Weights of a small transformer language model.
Size: 13 layers, width 160, MLP 640 tanh GELU.
MLP neurons of a small language model. Each row is named by its layer, matrix (up: input weights) and neuron, and shows model dimensions 0-159. Each number is 500 + 50 x the weight over its row's rms, rounded and kept within 0 to 999. Numbers have three digits each.
After each neuron's rows, "fires after" lists the tokens most often just before its 100 highest values on Wikipedia text that the model never trained on.

L8.up367:547497495476554506511574496525571537467492500490504584470501539518428462548443416493485486426443548551436570601576482467543445467553535542457515536549470514485452449579464494439473443502531541539558444427544451470526539493452443439474506543530432572574634461456488384383479453526550524569468421465533482586468417491528432500357473547447485489505598481608528504537554510524506449427454494491425470433541578528473464485428403475536479466468556540531565473497564453517496473471573475
fires after: ":", " |", "′"

L9.up134:474589453532541535473461494511529532525431494463488541532500514509491517464546454583572513493450581414396527518466487560496490519486423520502553505511457486516502441493528533533440484428580451556486380511561447557562483515525564563497466476415523472542518556519448480487522444539501492504504568464473505528552419496594445542554428474391526476551549515573506524502460543439403540573461528460489502420484419617521518419548430477398559590517507475510584640509537442477564517349499448
fires after: " c", "18", "F", " M", "19", " C"

L9.up313:546470494462484404510574480508517503497490592490452461525424602521460463554364389573476504453502560443457522570508513465445480514463496534468511566495497532498519548461474606496493441485473622499554412528520509530473503550440510490492450515506535599493450554557429454568526474443507517469476406413422399536495378558573502467500483540471512518477585543543495479539473529514474450503463601498461494450495468574496509461592434486482520423431494399459602494392494425526485507608521502
fires after: " ", "12", " the", "11", " (", ":"

L9.up15:509481492518466476519542576507558486507446620499495535546523572529546475444484588484529497515542622463492558518495484416523445509517520567499491473508534495525438489440576518551434445463561444514477570470520458499510548537484474508337578518526466520507517578444451498561551520491515462454551525469573461565408479511484457472476491453475496444416524501478464385430563444388561617427572522509464522467469468590514520520527553547443424592413474378502542440448459463483499485460630496
fires after: " s", " se", " n", " le", " S"

L10.up495:477613459525452513473442524514536419523394485376428559526412489518449519487515455571368451489477454492446505591468476521464501462551564571440511523496508526622470448497465585523454542508479509583583478493480483535460501523414568506474464470546505542459487459550491477445481546487545338533549520499438575489584516550470426545499466487500597577510577509475514453495487465443433474418606465518556515545479515533501596476547486496503554494546509541492439604371472515526471491529512482
fires after: " to", " of", " in", " |", " N", " "

L9.up311:531511525455500576523499455505507519478448492547466575464523411527525484477554551476560509540380572507434443555523473557491417448454428411428532496496525428512444396527444467561507509497397482511551426501484505611534521590485538492594482529502490462499539608496508445606545460473510520490510605438512557526345491578613462392521485483419437514479553407459552516477546547533513485527497513496522483484518526547456508415476439439456459508497509479563564520511581495570485451473600517
fires after: " C", "C", "c", " c", "-C"

L8.up614:512615438503474443529514358542562536485547590503505461491423459539521434543532428521547539490532505436418589529387525487423542502506419462505498514493545441527495463458484472563522535496486431502463480544545486459543457498506487476489489476533498518566503548545481434579570524489476411482565395521452487557462460496500548542535432493381577618515562502492473444451522521438484432560520445474477474453538510574558534429526534519433447625443381443524569523484474499466552568446530608
fires after: " U", " C", "C", " T", " D"

L8.up612:525593546478563518542387597528486531456486508412442500483503597532568523433396461550530499472498494468527506591450599567409608514482496447498546521543497456450529477444483516532489438484552493548481456453517522541443428538504490549479549433560519445561559532546472394476463518482575522490493428524584578419462514435483525478560449455471503420560552644454514527448499514463434565484466513429527476517470498573470499510573456531585543513514428513415533553456472388516561535445501560
fires after: " the", " M", " B", " D", " K"

L8.up539:483605483454482467445490504548546585453435474473496461541522462491570424489500482512544456430494487458505512528543414563403556475488415536551524478462492492540567521413468566543532530390512542541477357622478432534500418541514520532434537445586511541624392533476450422541473459555562503486490483492499484489503438622470565553522538550546514509564519502512466538396422434423484471503528582488423519411439546498534483493550448524562533452503529547506517539504425533494542435477452563
fires after: " United", " New", " the", " National", " American", " Liberal"

L10.up30:549481462491406405538507434486492432594413498617551519469594479476529491485583557476505509563532549529502468483439508553459588495606439511531494562515533527628494508494492562458478446538561530478474437468497381513454567495485512500542454491564575471559457450561510476513480558495596427463520585501467518516529421525421593495453590493488503543643481487418445505447559478484377491465520485532475494487488496525486478540482457524499412531455492420563538532490546447414562500447408514
fires after: "19", "20", "18", "ath", " "

L9.up103:621565459533478522476511455524476550529451483554485547486474507519511505558474493455592505475503565418474535437485462472459438489524444557530524470528477450592514470487457519522558361447488545476561492507499558567558364564477507496446642469410467544574552501492487451513469563493457562506591524406425500532469497551500557423478477411396428375508520534542484558501563457477452531527438537422504439459471587538487553479495463421510637476463509483516537441540520460425541550493502496
fires after: "-", " c", " cat", " a", " Syn", " C"

L8.up450:542450428495573382509490435499525478444485540469505519502472609480535616525524465609577641498473518495465561539477503521531559447473519555568477455572448505510451498532481459508456550534531385536499535480503476531543472588510484558552489490491425487491457440521490457465489397512512494479414515514473502464439508520475541528517369455526472483549530484462400521345575494457627501547567519543495529551381532482571573491516495469621505553499547469389499437466480502496481503531451509
fires after: "a", "na", "ra", " La", " US", " Le"

L9.up322:559570531455438492497477419514499459446455517502470567503582503534485492494504545547462470610606509496501556531456565467504462498569538544459516457472603579539521501485465519547412459470434481552467452406433441513554516514435515459425495401520544520496493456527439435506540497445500445517504594432519523447534501552564455436554427521529603516523543554595440443468564563510437463442597556460555498574562510507442533540447572499473503585461430404547587529396501485447508436433567454
fires after: " N", " part", " in", "F", "20"

L8.up426:485532494483457539478423566510493489565513447494538463489491465489427418421542571517507669503420515507476498519468516505488376515551566561506491474568465459520425512554516557491500456406481399517502408513550499514553476494477499545470499488424510492465516635488530512571533507587544421482551525423480468562456495454528492507474503551460410513521493513468439523542611584434559598474567462457460527465508516597453486460566497484458546553458422499487633537475413446546451526496625479
fires after: " G", " Sh", " Z", " I", " Is", "S"

L10.up553:427489505458498596539486444546563520569541530513482460460466523509523491505434584449483461469515513466480430578458505499439479462498453549523499518452404449556488477501402510546552514496433491488628455540532617394489448532437455495411437576555407547441476529428453442438597467456485424517534482509588500466547477531562558547454477501412480498523585466522536404528448539488540483475503478493495483475553512509583506618529473521378488501415468451557589542427571513557594479474528474
fires after: " at", " P", " At", "m", ":"

L8.up14:504508452458545426501541430491554652441599487532552529548508564488453479506496529570529620465462494538452546557418506417481451463483433497594427439463459455544484480543558502507463438459522481490486545505477576483506461543483415452538504538474539541489458416464459519461449412555490529488483528446502495579426527494438540498432433461477445480524543562547529492364545555481588578456627486507400571516433489455468517534405550505617408541473529467463521509505513528512523518528584522
fires after: " r", "a", " le", " cat", " La", " pe"

L4.up536:530503406543453455452494429510450413428453476490519511491462560547571505483551570573607494424524473397491577505496454531482514477522427563493552495513545501541532478529389517530447497516461607444518439515507467554515453548461443594438541464511461487580435500465385505525450624449523500557525515460532451531448533452586532494524476426421552433579495520529488544574433515524403513428590576507515463489439588552534629513518460564485530435486483471413455504510508496536567497476484442
fires after: " the", " l"

L8.up590:601575511529556540563396483549473591454388476432465559438574420578516554406457405471489487381508507483481474505439514555495442462503528451540489513517471468536457436491469489438468459415508465531486529522514568505603532460439481470476488528544496519488527427520439480580462561534517488487564482434411495426560504543481422599460489537406524473495567530539498564485478486404506469481480593442554516495492486537523576533580539623455508591426540584520503513521459400503551495526505450
fires after: "-", " C", "."

L8.up591:581522455506487518471455384520494487597474520500538445585532463478482424473444483391524593514451486465543460542443537444458469510484507467479543467557470511508454453520504496435479483475501412553559436428554532447525523491443516464588586528534520572414536573507556438627564567478592458497504420538384485521471521437494498574413444500476446453574520509452459571620522582465505495494531510455493464572482503565549479472566515515569480576490532475484485501480580444463365533447577478
fires after: " I", "I", "os", "z", " Z"

L9.up244:456473432447505512502441442519555514491491528538496511492537583499518591433591512576526537494562437534528496547456479492514443424521512541569536481455512486510469466490518553466422567443409504510501434506567550453554568484522566472462511533500537539497502519523520474535605443572442442457500394490536485499517460444553494451446424497440448453438558493480511519459518489471573466532502632480557449460500494579634533505510565469500439594371480411546622602426499540532449567380469463
fires after: " S", " R", " J", " K", " P", " Q"

L8.up325:480490498613447524574446484525530444523431507529457559526546553485500491519517494506553570463553530466497460435433546457492400508484539488549575515536504427526448532514442504611443573437502462481534473505457494523526560539538394553541409493455465452464530489528512541411582502554515477456565609451511506561399480485555439479537444554431479482484523487567380392532461528483510486484522461453567500431455468612574491405570511443486496515480512375445575556430510504482475489401558417
fires after: " H", " s", " Y", " S", " W", " "

L8.up365:542570520437560484467381433556511524481454487493489449609520471567527493517469450577566452481471549516445495567495539429477636455459472576491597505487425507479489528488426457437591560492580461553475389551521490458462447579462495464490467414523411471453371567509442449522493540495514457496440440542494433456407524492475545560465478462445505498553517584545554536482440557467394431478485541489466546434454560557490518481537467540493511515479513435533596526436513511541592472534554559
fires after: " United", " C", " U", " N", " T", " in"

L9.up106:584526470525442576540473471505501434400399487481431507454541488537550597447480392513515444487471576532512415553449472487511504462461377480520458488541392577566468420485525493526522398451463564508439547502464534472566465530500581490580510439485472499495424428469449585498479566522557481490444541479499566490535537560630434476593563411491454482558501484523482574520511569408453540491513550434499575509542521535560554530586561539474531472536529475478571454544418448498567471503499480
fires after: "-", "==", " l", "\n\n", "v"

L8.up405:519537436504423568540505442482484503494423446502476554574611507550489578448432529453450507448412474461480597557462499502445491518571485448529488482487459448532468432483530529505541472526425475540481475485465568536499449499565559517530506447529565530480541558548481563605622444575466371520507368549494458512479477500498478499513396478469511464464497526517484617504538474501549579524544520512533470544450507498388614474470502518503461556576553491507505596469464381482371564451556540
fires after: " R", " J", " Ann", "L", "V", " N"

L8.up213:496600532428576568481494514525473532527544449540361599537529466514566544479558462490523494529448548538537512543507471530426477462533487547457498487466435482616522413523562501474597623489502534479482450468464530437514516411492508486574532488504525584513517518457467405503566505519484580501498497452435429470465397424510484472480562498426413554560513523568463547509526570470529446613520482394502534490452574441524494385474485534466489494466583420555591530470459502411500455439545561
fires after: " C", " T", " P", " Al", " U", "C"

L8.up380:492571456508509492480469453512549551464391505488476441528418555483534518496519493553552667481446556489425534625510384520510472475519416550545522485526536513544479514505484511543481484421598441541499474569524493535579481493513543542503550512524528472477547494409423488549437440599531506539425606500484442525411451552510475471567386461512488464498514516494471561392549551399566590584557445471441565453511462577518497470471549518518494559519575530534540530457443420459532501443529440
fires after: " c", " e", "E", " r", " h", " E"

L6.up552:535456468471561519439537394530547479350443472467500495502580491514573518506464466468559461448566550578509508512623526398496500469494397496552521502489513452492500470483534528449442486469485586503447485578519447507504549480512516469571448416500489533523548515377507416419493455557509530511477417408511543410560440625446483507487482545507526453474554453548582489438478431501500519609579537506450409500496522443502587552490441561541518577523452471584536545484491540485592473476585502
fires after: " |", "|", " No", " Total"

L4.up425:444603437450527437416413488564519474421401472485491478422482560503511451553452478555566604466495492403473499417415414438425519484537504524606534509511525514491586580584465537487473443480435558461503519521527454454451456516424530433483604393470493548580530461467535423583457553554495572508542503498591480477426479451483479545491517580431579505428542493428502459498477597474543508477506561557516419477491574488545554515487469503534476449439478508521422570527540511497525529534501555
fires after: " ", " the", " in", " at", " a"

L8.up247:517471473468531560495594444530440632499488531553456439471491520484541496495536474486516597521493544491482435668472516429481394415487517545512494484553454569526349473558521444517522483502569507543510579528497505477538452566528494554542504528448487492537475489536476445436510489565545519449537614446452535434407507459524498556414399486511421508489537460444599535494456571468586412493501505489485545544505542564512548493512559442597386545450551473472469458577494526510442455574539483
fires after: " pro", " Co", " Pro", " #", "ra"

L4.up132:575573523459495486536559468509532493459449504431487490450487567488531447438378411498518514468620580457477473445479519467444493452514511531446520455405441551596534512476474558440527450510531479478502378449545495515448572501455463496498504557508474570571530573484560412520531536491519443579661532471579509509553463539459545418533508528533498575470577491583526431536499511445555461449511439473516561416539550606438502485546408445476510541516479505542586560505535527501584572457551446
fires after: " ", "20", " |", " the"

L9.up240:590497460616446523537473466544509462524482476472484572548556323528528482382581414457574540529518496480463469548526505365512464469589431484407527482503491542556522469445520524421535444466528504518536561402476511453565540486480477423483467403544523490521582435456482531600472482517539501440508538497466515501544469522521470516495550530492525499538542464479477469527505438547548584530400532430542461510469464571448487503552596521486396536537587495476561482482403539409493511439526589
fires after: ".", "20", "19", "-"

L8.up350:490403573549477501553464416505460502528585530538538505473472512451480416559488548446512532574554537508513490533477527411496436429588524502470539487489535502512406507587430540555525511444550560470568393433538408403464498509442459500550521616540491491507613470432479471509529590561553537453570515463435507545474412495477514521463515506485486540521500527395432453516402564473586485495592488460518551512552552524557481531588549447504421456500493516537475456453582519428550415400522444
fires after: " ", "–", "ou", "#", ":"